From a checkpoint of a small transformer trained on Wikipedia.
Size: 16 layers, width 256, 8 heads of 32, MLP 1024 tanh GELU, 14.4M parameters.
Training: a variant of Adam for these matrices, 1027M tokens, 4011 steps.
MLP neurons of a small language model. Each row is named by its layer, matrix (up: input weights) and neuron, and shows model dimensions 0-191. Each number is 128 + 24 x the weight over its row's rms, rounded and kept within 0 to 255. Numbers have three digits each.
After each neuron's rows, "fires after" lists the tokens most often just before its 100 highest values on Wikipedia text that the model never trained on.

L11.up878:183108103125107159149142121139142103171124135121171114115131079138091137131188106124127110131112087116141132162116173111111160112086106146150136156100167157110115083122121156109107137104131085134114138144109119115128117131129122182090097104128143129088135149108126113104157104084128122122082138092117124149133111124152089098153153144125078105131148112081155127149113143145104161130146126147109114109076181163150157129110096098159162126145087089132182110095147077150159152135128129104123124131118111144128084125099133114128144143136150128125141123182131094148102116098132131149
fires after: "\n\n", "\n", " | ", ") | "

L7.up896:136122113137128146148134126089102159144157113106116155129140121144128131162122141126052130129113117105162102096116142186106127082130099135118154175141135128122120101150172101136112154137130122148114119162095103133123117170129102123074108128085144143119109154111109175116177089139154136122084149104143102122113130114132158126151194118141072130121145118125146127118117099159125117108161142134119139088115160154115157118142101126180182087070121121136131133149123146150112121180136129122118120103119113147139092110114133109128128122140130074141119151084104100127109127106134111193
fires after: "\n", " |", "==", "\n\n", ")"

L2.up314:131160113091121115131129119109126094141129172083126106112102133124077135177133154162152094119109099131128139101099135158124135091089088113156117148122192130126119133122115128149133100141108158104118167171119115136095137159108121135128112099134088130073130193118090109133111105113106165121124131158108101136126122129150106102118128124155135140147146116099167129132112115090110118114091144137158160132063134144143179124141119122113151108130079158132129097090133090150167108170178145194134130125148159164134136132101127146135102110090154153105086159158087128109090140125079126114
fires after: "\n", " |", " | E", "ronze"

L6.up88:113126080089120131126165145110106167158124110118158115086090103103133131134160151139129096109121122164128096095136153138106163113141111103074141146126147125138126113119138144107102095114129130147110148142128147127103162134136171166141165113120114102113088157122152099135103125134156146143104136107098054120128128092121097140115075152156151139163087135129119115166157143144139146065135137145137114153117156106074139115153073117149164106152095137127165127087107121104108118131129134127113147131138091104160083099129137136143113143097149116178133132109127104107099141122146173105
fires after: " | ", ":", ") | ", "–"

L7.up201:152112113101153123087131113165107105150107089158152132168103143147130147137155145126159165103130157124143119135135100116125175137117123146091141147097139098130144087126157106107092122147054128089129121124134144132136145213128117123131127121107117124118121195136085091152125102109133135143122145154152148120110114100161119129120111194118057129142108147102126146064131140172124087119107128139133133143100102077096118124143153117121148104124097121117117050127136139115119121160104105104120109139132143141129089103156111138131124153160187100177155140114109101128134135099113133144
fires after: " | ", ") | ", "2", " sy", "1", " / "

L7.up16:139108127113116165157108131134101138149138098123150091145122159123104137123135132119106123100113088126113091106118121137151120111114071100138120156150122083111108084089148085128125177166110141091097126158131144145130137109114078127135091099132124177135116108136154160121113123093125149119122148215109119137111159071116139140138127133118066123155151114132182137136113158116123122150130142110136125113099104120110162121097116093144134069127127144110137129094133149180099141161103158122089122144118143146105091125122118108097130141135178107150114151118105138101106148126104143153
fires after: "==", " ==", "===", ")", " ==="

L11.up705:146155115116137133133109118120153136150101144122116114127126139148112107153128161129070113112110124139115105086140089126147167120110110103126154153128133099088147119109107114040116134149119127150138120105118136120126111126089117129132100075101128135109123135115138128168089088134088129120138126114142097142168104128154183134173127109095110126078157146124113141126138148151148138137154106155167181124121174093118176125098115133140175134132131135110130157129150134151147093117159168162081146165099149146121170108120148152101105151104153126158093147136114125114099135127131134106
fires after: " in ", ", ", "–", " the ", " In ", " ("

L12.up903:103092108091153124118134132086136085130155140094180103110109155135115148170176097106123105107122126164155109130137119160095146097152106119151130139085136135128119130129148126133141130122135111135126144129128108129136062153147132139149129109116117118139102146145133111121121148099120138146129161167113096134140100176129135083144190132104160162158176126142151161101137108110125120149127144094085155144112103110181128124140065125126167129097112104130112124144156130130114151137192153158137121100088154175108071141089133148099125120115130077120118121118126137100173107103119155090
fires after: ".", " R", " The", " r", "R", " p"

L6.up212:101124150158091105116099093153146105179139102131134140112116097099114109132137143128165080121134122139162148153125083121158209123089117105097158141068126089114130130153158085074120138120131156123162113123123120134156163198154113145134136138117129084121138132189142168120122128144159116147138119159118107134114140087126128099154086138145095097103095117146142132130122117139131139128132146099116153144116094106117158107171152095127152094149102139131157123096156092146166151167145138100093137150116107157132123136127165145109118119103158101186143155136083121086089138120124141152
fires after: " | ", " (", "; ", ") | "

L12.up67:150113133119149100087145138166106193156144137124132089113100137064095131104130161127118095133116083117125123110109130148162082106115150113141133162121164118092139145164115140109148153162100114120087142149159148149127106118142143112106132127121149147136143140133135135127115109146107123096127124140117155130119090104156114109138120071158164135101155129129128105146138130115121116095084128101149110103166101124112170140139126126136126130109108153140148148125138146139097086170123126118063165157100172146148121150113170193088163100110118124125094117148104109079168119085111150157
fires after: "2", "\n", "1", " |"

L12.up187:095103163114139099134135119139153134164137126146127151153130106137117120163160117118129142109115131168146119087164145116167108114135117119148127132120156132164126108130153132169114099174078123148115134186116135160136109127139095139088084132157154126129131154150159124148163137115104134113147136170107134114145105132122054121119130119143142157147136140108166127078121143132136109158157128115165110137102154133164106117134114103160117096130082207130128111133128145138112125165143138113127088153141155149161134131109115141114089148152140146123119157132094131121110121147134078150
fires after: " |", "% |", " |  |  |"

L11.up268:142150125122148169151143150133079128136134151115173137164128082142145160139070151115134118073138101115122086122153131142090138093131125146145127138127191147144135072100097129098138135122121133129136164123115089143104148137135137096127143130122114137141084103089137112112157105090113124090136143174156135099113085120178137085155152152121135111127154167094134122118119113144130126181122124107100145144179125177091134114123108110141173122112090102166158146144152104118136135148131165146100142119167138144117128126144094106091119130102138093108083115106148073132132109113085133153
fires after: " s", " S", " H", " m", " |", " M"

L12.up593:125157055140168131095158095114133138116114108118153123116103136119170177168131144133136155141142088154142121116102142164107077115103095135105135130150146121145152135152142155106081155147087133156078142167146139137089127082142141079104128158097111138119142160109146153134149109143111146110107130143155116146142105150129101111097117165108133127097110111117104130143125142138118136125121126130083115164125118156149164114137135096086112119116167147140189121084119113099106159115119154123134129141122102159136093087132112106089121176120122126127113141141148130124165137152131122114
fires after: "2", "1", "8"

L6.up717:138131130105142120123103109116144127149129168131118133108110108141115102132139129094146134112125111149210106118113143144114137141090071110077131174136148092131089137133159117134140151120122092120152122136089158147146119140139079141066119112106098085135103165119166134126126156104141097150098128143159121137108124092106119100132131128105106126100105132128105110108124122153120122123139199144097123101100080076115128126146160156130197111140112127109161119083133154146138133136102188120099135190138156132112144141121138101144162134131165128151129098130110090149132129142127128153
fires after: " | ", "0", " | G", "7", "1"

L11.up903:113149117144165084102110169120148119147118126094149135114136113167153145135130130147137132127144132127131106123121122132108123133092074117084095141108116159162144130119095113149103103186098136090123179140139127089129122141144116097138164116114120091139142096114127097168137140135070141131135135165148137107114169117134155112144152109152143112096153131120128137082108139126074153127152132121100158150136113160095193118134090134087149116132116109131104108124131108119135142110132126160126164126126082131097171098124135130141125120150144097160118161107122123164151142119105109120
fires after: " C", " M", " m", " c", " |", " d"

L8.up530:146142098145114127127094131099094157099147130099170130160096123110094115139111096109146057097122139104160127133149118115095161104094116130165168147090161143134108129121151136053125133117112133136153115097088189122159148173100081154124128103101124096153140130147121139128135165076138124152095129130126126142177149118096114132160157104125090116101123138124161091088187175162127103128131115129125116152126148116141119122142133125119150171135106130148155098150140121163152098144128150082110115141145176123130141128166153140131142148088131115132112115159116058123159133156118107107
fires after: " | ", ".", "; ", "0"

L13.up700:131112129129132128146166118124115127093094125099146107114091155138135133083138136103134106110098128154179100105116134145138107106099097091142127139132120119128120112132104148117129123142118126079100119135119129156097092153148143132104097074165110132165102137113134102136161134110151146114125135171165091134173130127094089067125149144087108111098153145120121134125129124145104105132127118147130139140125135112158165154102087115149112103152089105137156121123151129092109122197190154131114115133077104144174155131097104142125177106102167111124101178178146150132145172156164119131
fires after: "\n", " p"

L8.up468:145137155125083166127138136144143185183127149139115077154090156079099116117100149129113122077086155136110138068116100166148125109119133128100098145149167119155140143203131125118147121075073141126082128180106123126160156113152111174140132096112130151133115135137116152134136141116108108125122151183129142141110153146101100137158112159108119118147140140095156139152089125115098126135106119130112144117123152115143128110150100174091094128145168134131157129098162142126155105129121132099090129129148131157125121112121119116071128096150112110159136148128148136105110124098099124168
fires after: "1", "2", " in"

L6.up45:129112104145150143108116110154113105212132151097119147130142123135154117131122127175107140125100113167132079103087089129134163091079123105116159146108176106126116084178121130107097171124111145099118124117111153154149114102116160170118142119135115133090138196121111118138099079129140091117102132135151123124129129098152126112166133151157101123097189119088122117122152133145147125101098129125102134149089102163142169125111096095150134132154092126136155132110134127137092129109149133144118138117136177164152084117158133113072117136150148140154126134129144053095100123120114128136
fires after: "| ", " | ", " (", ") | ", "| Party", ": "

L8.up176:178104126128120123113142128118135131107131155118153099100104135116116103163121157109144154129101115144131125118129117147101132128073081148114113144099125111149137159126161092120124098157103156136114109116120144160129130132153106137079125098157139166102130132121171143146134138131190151130049126185157098155134117118092121136123116157126070117121138132151129143137146178086102131152173139113098131107168185142123151106144144110119121121108149134138109143118170152156139084158145176114133148137146124190109105128122115108134133105164146106179112122084123128092122116106145114124
fires after: " in ", " place | ", " in", " In "

L4.up874:141082130166163123095126119137130139156129137104122122125131123061116145104137097111171123133146079120165100137110135146135160114111151123106185142148146167132129128175135131076117141118090146104145113119107117109122116137143162080176112126108127126129161143144107104129155183124144123165085140122163140155162140130135104101142135129111086107101130141119128103127153138178164090121107126152117118137128178133092145115127154134124139112149127119089128146105146156154164110115091124115134143066133152138106124170178142104103135146119126110129126119143158087102123197112132126125
fires after: " | ", "-", "; "

L11.up928:096113115124146118123163104105135133188132162120116117129128085120118107140137127138097123120157165100123091128124146139112102123087084134132124142124095138107148167158158100130117164136125134087100123158079132140115124114114173142082108107097131075093113143076140078136118138093129136131108127159135096120170144065156144091129118095141140122129104130142162126109109156157145152121161136152120133141099117125142152128143131117139142077109146156159120128149174149147152095114131124156135121111097097154113099091094125145154136162124169106147078144130123160114124166133118091148
fires after: " |", "\n", " |  |", "s |"

L12.up274:139125132094116126166160103131121116142114135151126099138122116116122137128125152153138156109091136106131167121081058115116132140102128115122078147104113151145149133113178091184152154163166074142149143144111111129131088139158141147153150097151125154081089087119069104127171148127135117144133132164145133146155169119139119098170140137141103171118144131135146124116130141114111132146108174116120116160097115140169140116119170119107104111138148127156172134123099152129152124103123149101118146146100108097134116122148116120115137124124123115193154140156155130121170157072089119147
fires after: ",", "1", "2", "3", "04"

L6.up138:150141096099123129121119120155117145126101133115087124145126148128115134148131189173160149127087095136200115097092070123146140132118130168115142140080129140107117079126140166125128144133114102115151142112098147125170174129107149153100090120114137092073067167166129111126094140116137128144134132142117166161129130125114120130134079155142119115149173130066113116122122102191129145109125130141105126137136135153100142112092124131157131136160093125145152151146160090151124083156153179129115169151117120118163099172176166111142138123098144160124118077120161065128132125167142127138
fires after: " | ", "-", " ", ") | ", " U", " ("

L4.up581:115133111099128088114111142126088162166121141130157145132113141132129197151156120123114149077104163109137123135104153122149125097100134113129176145098121100109121126124159150106115137098078163154141146118142167103102147113142133147152121130092122140153103167056123147131099142130089125141160139124100057119126130148144120106164090142116087105170165140116139093124110125163126116131094105124146116121088153115115103112176134134137181165140080136135156097119168157180127161181111153081146111103114129142124132133093124079131125109169111134124131111167142104144099121120138171146
fires after: "1", ",", " ", " | .", ".", "2"

L7.up625:091110117132119135145139119124149135163112117120146148117080129136115163153083158144115188107133106104112143082104151137117138096134115108095106140147109099149150126192163115127086145120115161159088181112123107129128114155131101053105140145124114132125133148059109130141111100121118125152094135086149092151143172153175088106166142150134110156124133141149148133151133160136128149113095136114090115147115140124079141113143089140125159111117117158132144170148097149168106113136123115132157078172112114131154112176163108132105155129118152151106116137145124087145136144155158153148
fires after: "2", "1"

L6.up250:125128130106127075105143120171147174152120120080108123135106114136122159158120137113154168127075131116121095089116148147145110137098141126173152153147140140128152110147136136130098175127116146106097145140120098122124093124120113081154125120126075137104169141122139095115119127102152110139157131135128132120161135066121138103134129127130115132096130135129117104116143108131130114106120130100155111097138140173149180108125109096149178082121076146149106159165100093116099087135115130107115128153090139174132116151170115157115155156131145135141096101175101107141094160143117154129
fires after: "2", "1", "\n"

L4.up647:092112092117138124145099137100108119140113150128104142118122133122130121148106102171109127112113128111140089119100137172166139101123117116108129137122122140125135095141121130122110133189130127119106138127123198129136161115138147134117103098130089148114095158107115035120123117140081130126114130134121132163147125132134105100111114123117083083129166128069157133150126120144129108107119087150149155105140115149133135112104161177125147116178121111172145130173163170179118110138183181123127134179129168194118139139159155152112144129141182147182138129124146116193124128115129112117
fires after: " (", "–", ", ", " in ", " from "